Weights of a small GPT-style language model, trained from scratch on English Wikipedia.
Training: a variant of Muon for these matrices, 942M tokens.
MLP neurons of a small language model. Each row is named by its layer, matrix (down: output weights) and neuron, and shows model dimensions 288-543. Each number is 128 + 32 x the weight over its row's rms, rounded and kept within 0 to 255. Numbers have three digits each. A neuron's up and down rows have the sign that makes its largest values positive.
After each neuron's rows, "fires before" lists the tokens most often just after its 100 highest values on Wikipedia text that the model never trained on.

L9.down869:103176068120061089158125144119097158142208078123132124144103120160105168133136142173155104120138096153148122100141101077152134174154149107108090149139086181128162079176155140153085132139120183102122136157140145135118118064077163132111106130117155117107135129079092132101159099087180164132144167179140100070052060086076112117140112179138145127134178135081106128131111135117124147163196151177132096145153117145137086127141161090166090113142180103152173154127125140100130122118143043130147226080136094129185100147112132080163164108143164138124149173186144128138180106208163142089201144121142156063138112123233142121151131088163151135091153148149176148141117114088181069127128128172099099135087171155175157108100124167152094134142092105107142146145161176153152132160086121
fires before: "1", "2", "3"

L9.down247:128140170088087087129132177083117134162148207208110136122093138087116146121096110114122124029126182103098100140178080115127072139139130108075134150112152107136112110104133132115134114078091143226142088108129099105114159139150158204119180119102159132057092126136138107096116095116112073171128067112157186105153099134055146124158195081112177089141162172070137121124130168059149117132138106153088106112172124114157100107156100111197210144137098047135142087100156128152172112143087170136098088148133095125163150073141155143166116031069091128117151140152122127119126091114090119116128111146106126141132084042041140043105107126158167174145155128119170099184142117120120153089150180171124120109122106107112143113106155037154101131149094162110133030126117117110115113125158152
fires before: " ", "\n", " −", " +"

L9.down17:115100173159072137140115096135165086098151144153093121087122123137113161162100097112160147138119168163145096166144167128122144134141116115146144093138169182085102165100070130101058163116109115115114153063194044168071100088121110121094115112123129154125175104184100078106148119116125085180125119122108100128131164138122135081172126139125149123139114164138163141080078114138193121180081095139136152159080132148123056149108181195127093115140093065089140101116154113108076105100092139047150155178102106148098124128193083148122080124183151138118128058140049119044084092079095086148076113127157138189170158127137100106141111156162118130119189128138150171107142148137140182117173145117076104158141113115168092132177097137131091170083118191107096121108113116199186135101072103
fires before: ".", ",", " of", " in", " to", " and"

L4.down12:130167196163158155196141145142103082167116093058123100067139116062181134171123093162135083122164133165126099105082095155074083076102134090152138126079134121100125075097186101120169129087149139116132109146167157154168053086097162197177153139121076145096102183117126147121092080132131120124136096103129135165147085114126083096150095120104126126117072101075131124107130169065171100143134184162204098114144149136112210098136105163083146130128142093099099158121151065083150085162158125083139143069124140160163069151097143124128154111126105100147164097142099196149148102157150104132145143176118110142172074104185153094108169134169147187090104150157138150126112175118102140143124122159103162190157179154043166112132081047130118118119123116172083110146097127117114116136127082
fires before: "\n"

L6.down17:112079119139113107117157106115123121085119102145066108097167152126101100147100081114109114159160096102168129120129125173096159113127079176162187172142141104167158123163163172119094192094101066107087171082185115159114136156088089166112148126122195138120128088078093166107158150088094091071115151077077119077121067116144104132140145184117078111126115169159165157173122132101116094141123126129056098130121136134154127121190123148160126160114076149117091087105129142106156156170167116148109119063113148125119123096099129132122131151129110194133088172159149123152083149130143133163117125126110107102092158107162093150137129064160129098103062129167095077149117125141128121165071151117167141084088118067180105077108135116136103171096129148121114125136119193145154087138156153
fires before: "\n"

L6.down292:113139139113133098119130126116163136180177100122135127171120116147133123074161172119105121108192146137186160147120134124148072165136163117088113151059163109056194121142154162092152120163092164188080146148157098152197071101104084138140129174120143125150170172088131099136086146179092079191182154147116177108128167140111184052173130151146137140117170077114147121143111161094182113044112161134090141116186085122133142118118137102169156128153159143105115144144149121139126107109093157144117156103083134151117120109186145156108150063128140164127108106156089166116144092141145090116166120097112107125132116128171072133119174123114117152122102147176119105144119109057161210154091107168119104188178148176115187162136139099111144079146114096110165121113192134164137108141144193
fires before: " ", " |", "2", "1", "0", " +"

L9.down293:135084130109114124132157130192104126087117078137151095116131123172182098148153126107095138133109122132090115107068156105107118174163080118099099102103114077053153101204162133179175187127142103088140151111082128149141106099122140122171134122157156106135152143134112125084117128118179142079135095160100101106149159122160145031123098123151124174056120151128146085141122105214116145086122146115125086145154141103158074056141107091139106172142129195161146170148100099174167105081100159174088128174111094132133205106133099202134131133130091110113150128090134107114129160146107046113138166216128135121145125161134122137114150038073123137081102109101148116117102122161160132113110136118105187075234176139097104121147095062112139099151103072116151120112152144108164122132110152
fires before: " |", " ", "%"

L5.down133:173141160110154102118090137110139121109113166093056193164111134127128094171090138203109141117125145129080134137108116125162098099083141132159130120171140082145138099150050125095121153132085076180150159129123156150051153186202111100085203155163144131177123081131125091091122139134123112160088132159154072124124129119120105096074119120110139136132114104081113141139158159215152103118102116108137111109097102113110129161147108164058094133142137126140133107145121132152106170161177132115129128124122140155115119150154115139187066163156105136178177147123132165126162131167129136087121131171164160103149083162112145086081101120108143105134160175108175095131098113135114064136172149146102144108145145144193178198077086130144119161157107197074141141112121105070078124115149097
fires before: "|", "\n", "-"

L6.down1070:124120160084147141145169133224199137088127112162069066134118137156134113154087090084104099113091173112179132168138078076128123111099202200089131098100150087171117169078130142160108180108094159064151144092149173145141153112081134077106110151144142138146144172153078146170141104117122148130185148163133102052110074132175092120093149158100088093168097154128119068206107097147093118100099123169119128153155107173109147118158123067131098098137154164114136132151139139087142139125126142150146122103145164078097152106121101155141117126184102131138117161137159170132157089115126179113138086134116122133092124113150151137088115134155132116080094113126119100155146110090081115134112136164083087149099107182137065115112079133137177096053158109192129113153119095137133164135118101
fires before: " ", " +"

L9.down646:159142103175119117112124130120159109139125120151110164116094110145074127156136120073220096100135147126170118121136108100137074115190131077130150105147158087136118092139156109109101108143133102158181120120151124161144083156128139100103100092088189114119138053141129076147115134116164129164105141094094085153081179140185123053098154123135071137109103101061153091124169178091124093034129120093105141123178149121135094160130166111123148194145119140048130105110134106136127140155101129140100167107138117179103108124156136150190119130123128099087078093123085137175146103100168175138073135139127138110049141144149118144081067070132124156129127155116098155202158144103165181143109132113100114157155066147144160120125080115123157125098131114100171156091140132128187122185071120
fires before: "6", "5", "8", "7", "1", "0"

L4.down694:106133117050176144097158176146076118228137155079154126139128113132158124144084108118096119094122124147134149148098123127043126183144111137131227112064128102070154149123151134135116113131153105167076103088091152141104154108161120108073122095054161110080097162087130101119158121094155111141111120169094104142087121125127130111162122180121085141149118168138118129108157114075125117140132150091178069080120168174101098151095090097089132099145129138182127170150091151079169126162187091122103113142092138133084095130193139114085134152117193091092152082127138079112163120146164155096151137140070152150144193186140115077171145088105135101163133067117194152169150200139155078123084106152102140152109090183102145165145104128121084067120108087139103108116120164102147181120156087
fires before: "\n"

L5.down513:150118144082124156152179150143109172113123094151107196155178061117132196151123121119169126112109160207153137111127117036113143142120110181144155166079120121149140070148154161107107115139146028150149126140100143100125125077101145112100146134122152134074078079172081116146162125170184120133171168114083133133132105148129112082134089098102154149196067150109114143147126051126093062076140184171104117127216120137112104150103099091129157186162078098086096176108121145086158163208141160067125099117104096091109195110132158154133096134109186119145169097117189092081083148119126149131145106127125135093161118163157131136087139107181105148112096112100054052132137148172117045125104170165165110152106144128103096132158142128114137096134154105164138081090068080106099140147166120
fires before: " %", "\n", " "

L6.down220:107160136151138154114102055143121159041162184177098159132179167055113105122129156140145128136114151167121132127077161150100128139168106155105129075128152185078177106135113155140202120092104129118176107150125142148083109128092126081144159152166129082145144139130183155115074162091170151168139144109164074117155132157150152148169138132121166136165132161154100110113116117173091116085090131128104092176094145077164126119106096077156114139162169139132145156218140095146145145112150126193098078121122170097107121124078062119114160164133110104137124141089119099118141106149185063165068185095202130133112138167096192128132174153130091105155093175096132086133128143099151092117172081093110158137153132184099166104144159163101131100122128115124137161086152145112110149146091172
fires before: "\n", "-"

L5.down602:158128098134089160115122137123121137085182167144085149117111085104125138136141110106151102114142135178120116184102121127122073109151121080167151136160181086120094110091126088107158130099117124186161142125106140168138162133146112107107089110153120135146119144157092057146130135162155101087072163090108162127112128133206130119153172111142080140088106143152120132118071154173124089180076106092131088175076099148142055169113172114139114147114131026112087154099110131120102165162165136130083140118147168149138107137188102097124084100212122077122149057149150121103132090068130122156164192143193162154189134100114115060099116147154108098157139139113100116127119094075013162147131135140098167176148109099131126168091136084091114074097102148121101149099155187127145100119135157
fires before: ",", ".", ")", " and", " |", "\n"

L7.down61:119111170105140141121111119125200105132173084047158140140169090114111083145129165138153094176090119074098080138161147115117151141150088087083117132121138079093111071120109123069151155115055126122095092093146060136129116154106124155111158092133154136098108142137039135130173115121115103116172126133084164126128117168132177119132137120111126161110101123150135114115138139149141165100135133142104095137133155128150066048123205126132156073176153120149074144126137138135140167145130130122079089143140147102075097143176110144150113142184170079158099149116124149127158164091130114083140054128162150154221180155110076117077126169089107138110177109148108157097143094103105122120133100124126154143147097111067118101075110128146056129143212142055130130169177155143132131118093065
fires before: ",", ".", " and", " ("

L5.down191:150089148095124058133156155159164132138124139138134113118132142123129141119117123156071149142096133159123132143140114124127139116154148141138174146157114088143159159187102137125158129113132089093139092104109124140159094096066113092081121108129134178139184091134080143174109153109119119112101120093105125086133121162088119130107126134106037136092149124178141119128129123170149145133089137119129148092122111145116153131178168123077148127129108102114142108168128132149145142094065176108148155138116147146151092114108116131094074106142083123119112157202128102105094124138097138141100084150115163152153071119146130131124118124107078135154140142161149202071179091104204106115112117115145114150132145099237151086100080158147128132157141108122139090110125142113082092148146126
fires before: "\n"

L6.down165:156120153174135143183134091106196088122106189112126149122166125105085160169116156119114130120160122166096129134111133174135084071126170119134111115154109169109125144073192158128185130096124085133114149107135161208114139117159106104150132095109096186118121121178165184126151147133119136114065147170062132114189151131102025173110096105087161150105125077124144151072119166110097168109122171128128111058102109104147169153095134139136158099104175071136039142122166133141148114176190073130101138092098140117129161093132146078154088077082141175120156151167132149118078078100102151142138197188123126137145127135128142092124181134156178154169146153110173078197129164133104144120163067114137204158130126187110200138161164139127134105169062143153152133132081133118140138130127125
fires before: "\n"

L9.down7:148138128145083079126109122125072093154135099128125127217098116156130100168066142154108100145105142076115091119140097083152108187137127107137147131109156121066176141135111066079108149123107163156116095128173095122133102137135138135066131145189149165100156179171111092094092116147109090135191153141084091126107115078113137114133107072191186186087133204140121158108134155155142149170183157112085101131101131156144064143061094110164169139071087135125156168078112117103108117092147146095129182160141170117126071146189119119108111139177150055143089138107141125087131135086106097102156174125122150177157180170093116086091126113114128150171067104129174106162096159165095156119128139135146197166112130123130143121120186086182122124095090132141130081086162125112172147076090104
fires before: ".", ",", "\n", " and", " in"

L9.down749:169180126167143128158099069148157108176140168103107106177123105139164140132151127120099127087085118125119144126123143100077134138064171153133101195075114145137135126086142100113099111141077089147147188080082122164127080093163080103091125130100126119113193079160081115148136128121110202126119133089069112150162078105075139129163088150123148115123139147084101232038125134069082193154117188069096171130119148078189156138077130114142074153094086083157137113158174126166115098131171170127128117164103081052209132185165154084146142122126168104174112119150115134085171107116145140039098148191066091142154174108124122133120087115120181102136161142137147097105158153134133105150107130158101115114122115158121143148151152161155132078090108153128159111202131108136156161169141165
fires before: "0"

L6.down510:130159123148106140093151172132115166147169147116131177126147136109154106133171069139101133099122115125135140155143150101120143121105093192133161147148130036101145203089129103170119184062064092098140108154155160112107165164138135134080152109119177122126170148140080106133159118139063129101108197150108098151115095131183152092105087200081091083106125171164135175124137106155110152143137157113109137084166069142114174190106128148160144125094126110080147147153129114127117150057114145162141190173114057143183129100119057141174168112167122082170144107109113074116173114066142129121083095101186096140157126150114134120155143094126161112077103128098134090145110100150121137156113182142174172130137091068114171191101125143090186102118087165145105142107181218200181110138104099
fires before: "\n"

L9.down387:143107138157155117100142118133161136216092148166124111087074128181092159218120155188131107146136188111122144186110100177125157181208109144148064115103035083098118105115062101128140148112118110172143145186108181147132191108109105137152112130153119126123122124122124104159125067090058104134143121068105077136126167162198119145136096169082139090161115114074166147153141105111088160125111115182098134145115176159149090089141157104123147094137122122123118104123115157159116121169139101098141171148136152156157162151135115153094133116198111133092121157103111101163152191160126034148120083179155160137163169183206080144144118184129182154182106085159176112139096111150139111141179147139138123178143156132084078133116121129113165160176173113135130129100141128144110084154115083
fires before: ",", "\n", " and", ".", " who", " ("

L5.down52:137136112081076145118082136108135141177109144056097097138139090165144123140130149127131161103088103130062131141145155122148153170147157125121094150154129079088152133127086139082128151148123136106113126149106126129156143101099123119112168164140129131133102123145103094112128120118143143124153162156061140108064071139133127101000149176121109180125133149101183128104091148162168159139153166154095126077130146179139129104085171150163147121101093044165150135176147141155155136100130160186085148133113130198132103137109167130119154099128129142111090132115092138144148105199132104137157092085155144157114129096135059028107099191108096152132128071100150155086091103125151111092153073101127110176106129131149134194125086120144094095166132141142109104067161162130114122094115131
fires before: " |", " (", ",", " of", "\n"